Part of a small language model's weights.
Training: 380M tokens, 11609 steps.
MLP neurons of a small language model. Each row is named by its layer, matrix (gate and up: input weights; down: output weights) and neuron, and shows model dimensions 48-239. Each number is 128 + 24 x the weight over its row's rms, rounded and kept within 0 to 255. Numbers have three digits each. A neuron's up and down rows have the sign that makes its largest values positive.
Before each neuron's rows, "fires on" lists the tokens most often at its 100 highest values on Wikipedia text that the model never trained on.

fires on: " prov", "an", "ad", "ans", "os"
L2.gate351:155149132132135113120132145158119123083124093102121140118134106100115125097125174125124153121155117115096132139085124159100164149079104119111106118084163095122112103190087139110125107173154164119130146120114138137107117120067107154133107121145121135118127101097132119083137160102094124110141139126127095078121175141154138110128134099123107084134115117124121084158121084119153136133124121172133133098159132150146123159092108142114095134120098166083126107180130145169145121119162157166117170125129110116104118153145160137092111140144154106127122131139130133134089098142125145086
L2.up351:133109120129153154115112117099121121102127108090114184089151128139166136099089147118088107112105104086110106149086141110141131138124086139105109118111144087103150049124108130113095128121132093142112154126119128098137119098116129104124139158143086139117135105127104138140173153145054108126124118100087134122156130142133093137146168119092116083114126139112119158144146122121139085159114148129131108115118118081156149098151188139117069093116111151115148134139130126089108094138098160086159132107111126167133110112103124147110146151187111155121130086135135100116129151134128131114
L2.down351:146116118103105110085121127123164183125143112134128116148134147122089156146158133142139148092150117078119115145133131106102132135126080127161142126144150096121139150199096174158115118134168156145097121131140109103113112145126108149116111127117136142167173102127098134064126127076119133118115095140145130129153140122129087150120108107107119109117106083119102091108113133130096148102147154143130165117124105089143122168140129126109107153127145110100099088158148089135136131115152158123107196086149117163137134151130093155110150096156091132130120121103120125096168132134138132161

fires on: "air", "ond", "ed", "inal", "ok"
L2.gate231:103075140122131139150095130120091146112140122114098147173130131115110184151110104114088125152118167108103128085154118144183142095149150100126100127134130137145142113137140117108141099107124100128068175125122124128134162070134121147179121124153134083127184167104112160102137103160130130081127113135135172127116106123110112189139143133122129141103138098138141142148140101111145090107100136130154072149110145143146140162136136122099161158117096137173110133172171087112112111097133157149161135124138150120095168129118150114113165048116126096134114114122134103141103100103148148129
L2.up231:122097166118156118121129108089152116154130153065112144115109141078121138159099177139124126166135107109130110121144121109105132090084116096094128173129135111086113090121122151147139090084111136118140145147155096153142162132121091165140116096145136130114139119113116116145146114164103158148099125162153148160150094111129127125103139135108108156112126134164131151055090128142148115083121116150145105096147137114088165121125142129159152147142134130149116121105127130119157148155117110134111150127098124170126143129140138122103106105111103130120108145148164136190141144168142112126
L2.down231:141097150109129110127105136116156104157108114107095127149156091117159144154117147131092115110181135152139106128090139129134107109130148112110161147116117133130082107061112157104133103126140133159117110146117160160140121073114114104086143128096118156118119086084176172111107136130175157137129149142127152157133117164102132177127126109135153147149096132104103146124096117132113135131115107153147123162141119144135135091101132112204140140062164147182114131107140124108147135151109089154164102133128133172065167105128105125119159089103059094104159073143125115087151100154155155141

fires on: " ch", "og", "ch", "ure", "ction", "age"
L2.gate324:124136129093130101112115143130124120125138172110116143091151145096146109122129121141107111135133169133132137099116111154169165163129070128114129152128109133151163103123111107156141124145125123120108133103123143157100151166114130163156139130121158128115145188123161128150090110141136149096112133140171136106126114139075099141069151134145157133135098134158153139165133115180154129072168130131113114111143116138112140174125092125208091094121123121111108104177118136133131138056118146118156160103103088127101160133114123123126088131192143159128141176137139115130100150153134123154
L2.up324:114121063144119162126097137108126139112125120143100143139157126154136116124202127119141138131119127114092158144121137094095105126140137135111145169122153102113152151092171105124183140163178127160122155132136103128138165094142108118110131097084082154128138126157160132080069107153123132102121114130153115122111157122114137139123133156123116150138121115159102101168098134163130175113100106047154111093093169098108125074137111141115100136145119126150114125138093123112116160152117121123157160135117121112176149135138158116151134131154118103165144089166129122089125146129123103126
L2.down324:116120128100122121135154132130151138090116108166157081156147116134148100119121159112164118113139161081113096140115104119081102155098088126140155148123117095131113138141118117130174111137139178143112113110136157169096149102119144122140126112143100140178182171160094148144126104134112129142127125165155140120167091141139101145099159126116141129158129144138192134185173154105117160124117147120099126126111128116077129120135129164178116140123144139174125131135116169129112140096138123122108150119095067130115111143151095106100093164146160151100098114126182140133137174118089161092

fires on: "at", "es", "he", "em", "ard", "ph"
L2.gate530:132132139127096147150117133106101126159115139098148140086121138147082141122095148122128107101184114114176109117089139158135183130140113147104112155131137165121110086099125118102126134160131150132139130115183137129101105107118145134143119122098130120137132125155135112130086102155130140137143193152104109120103179134156135146072037143111102097115125158147125113158116150089078110135112123176138135108098151147172152127114081137105156110169120123134159121137161142137155117108099142083153129106127163102117086105119125141122119092076110134128149176092146123085125144139127114087
L2.up530:107130131086127108140105154127119143123132190131164122134122095153132097178104151135137100120169146168179140165114120151112128172176147127088137131147158130143120160139112160136149108102148179146145130103116165104116143124126128134107148135134113149171118125121112152123156106090122152115124137160141147105078151144074128149131141129128154145154149125128154107156174133112144106111128149148149131171084135185121111115160104073129118074121143144136122149116138117132171111116121132112162156126160117113092141110112135128134186121108129167137102146112158131092110121120115121110
L2.down530:126158151144142175145132129066123139106124167111136137166143141160098116071144126133110115101167121148098107126108091102131126165127136126147158128106105144129143123090127077114153143089129143174099087149090083095134126126146106153138125145104107199095132113142104140109132175132136142179109117135144125147145137106129088147093129143156119106134120147157105106134096134093128153133141087127120092092097113094142153133143135134105146143123140122119156129144131125125141181155164111138158127153107152106155081128128142115092126105118117093124126116177126105136131137100123166151

fires on: "oup", " School", " school", "oth", " Democrat", "ill"
L2.gate416:148101123176152061081143095147121136137109173119142112130126075097134173149153110111116129106115158142157114121108152126151127106135088137124103155083146112113132133120163153154146080107152089113120082124131177114095135141088121135111128079141091136124161193114138119066147121120118084129158129124138108159132141099140156121128105087074121113137159160128128165161131128131129096147129106112107149114166056111096146128121103126145129149118101103122136144118114120168148101119132119124095099113108137134103127095135138143088117152075123121132108117160105122107144088112152137102
L2.up416:141139146133103134140132135137138153111145171149103135119122142120112155131123135119099124105138145090144112167149087123141110118093158086101150141126176105121118099124142119104115111123127128120102123142152126113113100153155133176185136110080115106106069111161120111138118116171182120094138143138115125120126128153198132136110106141126130090114145143137168126138145118136139120103200107126082142123137132137111178122127110141159109136109135142139095144107172103120083112103108136130106143104134213127191095115123121119180157159136164088174153117110131136101125166135111123096
L2.down416:141160152130094122088103164127112157104138146137125100138116098098130118133162045137131138130178133090144100092107124095150131170109131128123114175154076111138153135111075153115140068137156103126112109146142111166147121098120156093121136108101130117149132141130144132133144110181161127142105178148112126119122105105165114144129116153136140115173135100151111133146137123108130110138122132119147109152139119112064111140147069143151158128116098100099105128146156151112133137166131133109091153141071126148119126097107143101075129137132116136133136129135145143173196128143132149119

fires on: "ter", "ch", " album", "ut", "en", "I"
L2.gate266:130126124128142133163101160164120092158133124110120168086094112120123122135154138155155135156148128095114157161124145103146098169184138179158114099106101097131165147103098146116108118125108092081140109145175128117121127117115174113084135108135141112163152132151128105113142138124106129103157167136154121147146164080107120135084137131100134138119145103169121124083138177149143125097117107139131098173170172107151133156108122089143137176107099144109102142118122121119142086128128107113173138083117122153094125131158120135094136106124105119183164129119137121150106152146155119107
L2.up266:108173127161104102138155160118122150149125115119116112102128128077132107142113103081084136135078166121154112102115079146128118141092144113110158119117092123166098142105142143144148141111106137134171118078091135161160109130101105176123144131137120095139106126111183125141118154118128116169101137117140131116139105096117100119155072107190116148124161102085120130167114144144116078143121132160090116113130152124123065113116147127114147139104139148092141113125128132132148102133166144130112136105151114091153129126117081123093085085145170123094140132136127109113184087099120096116
L2.down266:169070134101103124133158118159124186128142114126114116132114158091129156167154169108179084118122123158127126124090110142138092131141175126087159138110147143140161132132114106074099118159183144143059121156147130142114147129146142143121108149132086203107129103125126112129139122124142089137118085160090131127106114112159107135125128130120119145149109138125121132171130111086124136139135108128090101183123147140132133125117131124139122126162105116119112092127110125147097099135133158114108145155121131163109135117123103096151116134100124137098081191115150133143112105124139132171

fires on: " Min", " min", "min", "at", "aint", "an"
L2.gate283:109144114160140131128154061139184125126079130080128138123115106148103151117118150122139102124136072141136151141098108133182123155121154139124147129121113130153134112113144105144129155100145160138113093132126121068149154146102123144154113134105081071108122156137145119161160157136153147121118142152143089125104152117133119154155106149125125125163101102153121120137135174094133106130115093098101090137167164110162103110140121126152111113135121142123136121130142133133097188137080129094142136103120075140133116101094182138120155104119150150155140190176127094120137132104114147133
L2.up283:131119150155113142102123076130112139094124142112148114097135091144138113112119161146128111172116119160136156159087133144134115121152155120134118150128108065120152070100149124136121124091141093158136090084126121078158099095104139131100138074156104085161113141201142106107120150126093091114147145132111090132110140142104093106159100133132156138134131097134107132121130122118105132164092142105141128127131110145125119104144092112121145097178148139092126098137153149137121130097092169124148111117125106118130136108089194112163122111105120111190161131134147140155115085081143099132
L2.down283:138151148125124165171150149169111104174119159072101138093121070098109142147149122103147060131168113153134104090113105120122108143135140125143155102147133108154108145106136098111126124161109132149113134139152147121119110119115099087167111148126109156150154123129112139075119126121176118126089124099110101109161120160147137108146116152098123146098117122178133084154144130113167094125123113111126178114140118095149164139104158140170118127124158115143153086142153155120163156155124142143131127115130110147143118136100182137119169110134152132152104093099151133120114131102148128139

fires on: " one", "é", "ol", "ar", "ir"
L2.gate154:140110122129160159072151133095114081136143115142124110126133164134141129128117105181131164128105146164099137129120093174110123134115095109124103141114137131142119106093164141113138115133143136113110151101112146097074182127101109154090102088121114127144130152142150151114106133111123150112126154083128156133093138135109124158127075137108128186120096150151072137128154139128168154126121169123138142159136117193119102119136095123161124119144122117175090103172173100174134152209149120127119163147127122123125106118142126104150158137130114134086156119133124110124145135163144123129
L2.up154:091109162078185113164140099166100136067134133108131135111143145143119153148132131116147119140109152146038098111135108128121147123121111124127140121111156141114150106144085120136147106126072131158106132124123116139141137124087169105128124163109159164178125126140079133120172109160117112147143136104127132140107116141105142134166102124135099106134106109154102160113125130129154128136099188145156084147091142137130148141169141121111136120134144120132093149084116132107128122125142110139125110118139095124126159114132067111113183088137139176132114180161114122117103129127111121139
L2.down154:162129145104119116115130110152170077160138083102129173171174118158113132166112097124112104120171145136110185156103088111122134117069122154131156119111113124118141134164117113157144150129157119153104155122160112145092140132090120156109139156149130139136119134142152146077128131127122103165136106151161123159127156105121143098162160138132093087097128146129134124108112131124158076141114119161117139109124131102096161121176150153082119133108099132134143106115111148114087124151107121119131123132103146103129154123152108167132117115179162118095120047129115145134113118156140093115

fires on: "ost", "aw", "old", "inn", "ore", "ir"
L2.gate655:162116125094116102130181134105144108150119119112122098150114139091131142138124135092117106110147160096132151095130167156155097099126089061136147108088156146142112114098123151110151113128140130144140129133161096163135107140129116141127087156156173117137124154100112135129161121154142149088101158081138149124099118146127130126105154118091131084151126172145121146126133127114156175157145141146133131118116101155151127093104163112104143173132128107165138136137129117114142139091163154090110133168128107113190156118119170155158183142096156119123140114100085087173090142156109142150
L2.up655:156146126120137131156175157130136112088125117114109155118114161117140150135100122121108133109124121161110166139122165155160135130113113092134157168106190093126120105150123110125160096085097156154116116143146147137119143122112112114172141114154102121105139090150148126134122155106144137148146172117105127132164123133083106126129163139128154113168100164111153089149138126115155120133148134145176144118152106070142138127097089121081134150114089106163122084083098088156145125164154085122130177088114108151105137156096109102111143138090100137158129143119098093172121106105149124146
L2.down655:115166183140130142141137125159160147099124137108129125119113146121140075139103118136099146089091112096103130132143135144120141124144122134119152151146132121136089139127127145104113105126101132078116118126110151105149144174121144127107133128132123089131118105102117154146104101124098071155140148119115138155167153131158143130161119150108126111145116138191080136126120115143086067139149077126122115128183107142143168166151117130145135130194145119115141165147138110152122117126083142127133106110100128129084095171112108111084132143127162108106125207182078118054165090120126129167

fires on: " -", " –", ":", " —"
L2.gate501:104129122120103137141136140119125133087163100119082106069109150161124120116114067101144143165102117123167100117083141158138122128147168108096102143126121113106164133160176131106144134094162122129168119078103099126113101105117108157129125119109120114119099166100127125106141122130139122113107154152089133131127177093068124123175129154136162151127112097135083116151096132096180135125140124115137113145100141142138093132138137096175107138102125109145107111116153170142118119124156134155147177096131124096133119150177126115101082149129110141124138125109131092122113136132169080106
L2.up501:119159153128123089156125119111104142099080134145133108141101134119171165172111126106126113157156119120149156135116141129109113136116123106120126089128090123111074139118128161154082147077104135125174128111138165109084111085067148140136147177111114160132133155142138105148134083123137115149099138139144168119085164131177138055118153166134142201105137127093157115097101144111155140117128086127147131087111099130130153117144091093135104086123140133131108096140095149110157165135126158122093106109111168152115146156146094126125129138125151158125101124135146132129159162171085151131
L2.down501:101145136106138119128142120146098132076161142112090127142114154090168127158170103141109143138135104136134129143144151104120127126153092110158115106126116105088168141164134143134120127094152102156124134097102143131103124139174137130107166157126105146090107104120169152117122085177142135123099152108125151146141153136154116147169091117123130124075131128160149098143144148124138108136110146156152128158178136184128139144086142116116094123148134128121114111137136102114131106125119131131142158159160149111111114116127117104130106082095150167114119118162147175151160123134108107089

fires on: "st", "est", "ost", "uss", "th", "gr"
L2.gate230:163130118127134097138134068106152170124120110091108133158146115155101119139126093132139142135146051170149156131110107155123124120160161129123135111139132110106151103128090168160149161129122113076155127137116144152113119139110107166079091116125120140118067145112108113136140129125119127132114132143148143141172139119130147087143112124163125145143129142119110114105141159125137113111177094135145117169140095166167157120153082101115108152127178132130078149114113147148139111133083158106146151116120155147163147148141111123135155097142104123134119121114125167186133088175146161126
L2.up230:142121107077118159104126089100129131145074185101136134095164103118094120125150122170116101170114143128154177173121133149152133124115174139120138178107160159124125119107112173185099104151150146106145163147128137147110156130086100146130165169127144130126125117125112138128137127140121091141136108144158091100150151152110148125174119130154105129132159124067115159117192107148142155129109115145106107078128103154127128167110113109124112113151130127153100189134134090121131117115125142117117124132145155121158113139099106108084139096163121087133144146130125146140129168132127082123
L2.down230:125117132118108146151168116159120127187109131157194113158137117113127158117130158139102162159099107121157124131142111153149174101145176096157120146157155125136146148134127102093110115074122120149127155106107123144164081183098131159163110119133086118124142150150149170090168090106141129133110147117132152125062130152120123123169129151106121143107147145097139160115087117102137121145128122146113119118125138135140134135105156124152120145115129115149167147084101141133125112155134144122121118171150129095097176082179102124123129127153137120141133115065110106096141129115111116087

fires on: "et", "ross", "en", "pl", "ward"
L2.gate671:093134158113155110120150119109129140098131172135126144090109128102111114146161133087169108099165147159147112127133165124144148130151116147127145148088120106149134153147073171100133130151128102139129116117138115095096166159102124139100173151130092152161158109099108114115140111153066144133140130154143163146115150141127080148120108145092107104144134154108139150117139105141155117125185125127145110170147130110126076124120187147146124132123167163118123169148130125140154171115117093160146128113185089131152169168126164194127141149136143143132173142159096124151122147134129178131
L2.up671:118116178120169140156149083119162127131211120178142149110150137135144140147163162131143134109171115167088129117147105142105096151148112127139183122118116132142114131144112155090133128153114096179110134137106146134131105131118148144137126158115104129141158159175097127121125125132094111127137120139106144153103123118131134114121185092116120134135101133138151140108135094121142141147190102122133104120130161078097151141088118137116070117141165126146130130211147133168134153120131118126121111111137125107102111155107128135120150140124136171110161143124141167153114144092124114174
L2.down671:121137117172069104122140116118122095085127119150137141081128127152169081155143103170162139142109168124165096098150155126173131097160146133173133128134150086156099151127070126121099113165136132136082099110136138117120090134168132146148151132136180116147143117106112134124124105141136133127125144118130163095169068150130063149142106147166160122158142144166144088105066133152169115103143116145144148131158149141115110120109118129125153125147132071119126139135140103108112110168174134081115151162117099104119119157144123137170082070165125146167116137158139098134135141127108121133

fires on: "ru", "C", "ine", "ison", "ago", "ac"
L2.gate275:103158154138106100136154153101136119164120144151122131156134167124148092148126140110128178094128092089114150109133147108116123114143155101101109135121106069106111073118107158148100118112137119136102135101100116125141140137133123156078162094183127121154095132129136120146115125107118111144182129151109127116124142118126157153111149140078163113078114145136127084103155110142121124152111118143131173141159094062151149119123174101142117127125094121135120151170137135136127138123096139147158083103132081134122095099121145140138119141145128131117140091083127113127135176118146093109
L2.up275:153154153124127104135177115126125152101147113153120141186155122093127142128137113098160114122138145140121082108110114091169077100092154139143131148131123155160136100130132090147217160130120108140134153164162096082117149078135167092123105161126112116125099135089100152110145104113130141121109126080151154152143128150114149122104147142102083156125084120121106117126151166181121122096091122151160103126159116125126096104112128124114134091142129127137171089125148151111133165150124131130119147141124123100128159105089118169115101154172147110121151133143090122129133102120088108118
L2.down275:107142123119142134078157153156089117113125135109112105123167149137155140172173136142105141136127195131132141124124112133098175134108141061127156108127093132146135161156083202132146092128137079119140122124122122133161183121138113132139122143140127184131143153097167148114173166131140155147128112100108131121143148116115160093118131133121165134110128122126129120161122132106137131182180140090150124127141120108113150122119108180118094116112138099153098150106152162139118133115132135128093171135072146137125148089097120134117094096119132136109124162145130133081119101125119147146

fires on: " of", "ew", "ur", "id", "c", "o"
L2.gate246:115091086088113077143101123161140091119149155165093122162133079099128146138097139125114161139130122124105150103140176125122120128102159137116103123125145121116084113150166114132098093120117168104125096105135146122169137146153086124148158138160103144133164158116123124088139136130162076121160109078123075116174135110087105120128106189141151096134125126088154133110180144125132053132119121117143167104159127150139162119139123127129117123117113095122102110120163121150158158144106106142147130106126152135141115167175159114152149148105115159102148128139176109137135158084141092152
L2.up246:109118106133172116157167149141133154137146125195077084116163149111135057113142152094119119111149118146120145119128134108121102109157105140089132103092148091202094126139130122111115109119118163122138093102133165090097127131122123138097123117128080139115113118134118140142122119108131145166153087129131123136113157144122126124153117138155111105134147127120102151122138155129200096143139102177149145133098097109127122155159090170168139131124166135119120120135138162160146140167137121160121126123082110108106145141147135117110169114133125173114143095091174120141138161105149108120
L2.down246:135123128098136099095124106177133138150068137133133120115147129118088143108107113107162113118129122079137128141145126125101106123102125134148109100136155118139157138097084101120104141103090173139120144124133096088127125093158119105092081183132097128133143119145125135116147134132143117150169136173093137109185132119133155073106149124124153087132152165101118139128165149136089149136115155108116126138186112106131092089134124124178129159155120115136122134165110145158134104114176117119151100117156078142153120082123160128095128120131156163136115060173119130129071150119159159105

fires on: "op", "ell", "c", "ic", "om"
L2.gate369:107141125098086115160128086147172090103133122129124142135134066117165138127162138131124091163088139167128148154101153141089161144153158137090136154101129057122146133106139141163143175081115126163101110132118148100128103112142166166190143098094130111128127132095117162161139166160129122115144101100081094095103118140152149121127103181123105127111116119114105166121093104139126123142099129155166106135103098090102129111122131110161133133123137142132150085121120117103131121128182128131123106135113150125125149177112145122100182174123132115117123097101161159153138144119144151119
L2.up369:144149108104113112135140106108124127149120164135113115142093136117165120094115140076119159113093119199179103099099110106134125103141153083147106166122155154168195146098118150144112154113141109133093165111154155147126077120155134146156080181096170150170124131121149129103102169181129141131134111147096130117133149124122117151140126127099116124118132154119138131130106163116123144117155098135154151108145099119130171127133124138124117106128110150136139117130129164092155189122145101114094149127126105112117122168126122169107141115082123114111121102134129133161118116146110113145
L2.down369:118151093098123119152114155128153110115126121153118094097131121133112145138115148106084150131144139147149136127139127179099140083113168115083128127120120133144156086132160089096082147130103161163195090129122113111123145157141131158127141142114171124156132132140100116137100161116105132110129126143153113170149118132133064116110132135148133157129124135097110113117125124129117105109152105145151139125132129151144160102121106147124168117161122134125125119151183109174107114162112069140151093111178154102178088135178137144110138142127131127119110103150130144122170149162109150129

fires on: " Ass", "|---|---", "On", " On", "ron"
L2.gate85:149123120100157095104171141084113120130134092132097060129157094138125146121160114102153109128158134122119116140145126122136125122122099136129155127093186108102141150139142143150143146128110155188146132128137070147136128161127115123059123112125115112093100148126141164125137125140127108144120122177109123159101102090156112120106128122101113155154078122105111108132147138117104080073131133126130154128148116159105130124095121152128138156138132179118116133112106103092129096112133126193140148144132104093151161095121158116170118098129077115122098138117110103146112112117155159149
L2.up85:122136122136124154113153131113146139105138146119119146141143145121100141122172176109158130090151124115187119131122105123154138128146119144142127138112121164152145181117149138109106149081141155172107110169124100148139142130125136120127138079106092107130123091103122156166113120151076123102136129126167074123140132155107114120116144159091133114141161118151123141115167068114120077116117120175123118132190148145141112107120143081133139134141141139131145124122144175127123179129120128127139109183181099118124136099159136135086154195143134152161094102150154150126134133147087131111
L2.down85:166151155153164155130099153103107111110135055165125144091128107105127152114128091159151125106106143158132138099133168115123096168128154126119117111116145109131102127123122103104145143111162113098141157159149111166096149075100125169144108093178087096124103138132135160158109104109146137076120123159117150137154170127104147131101145154129105125125133156127102146127168120101140109123092115133170171118110080134141123139163149141126124087113109143147161128117161120103118140124111085173108122117147114143115099133087150162139142151109118134123103092134141145097155131085144120110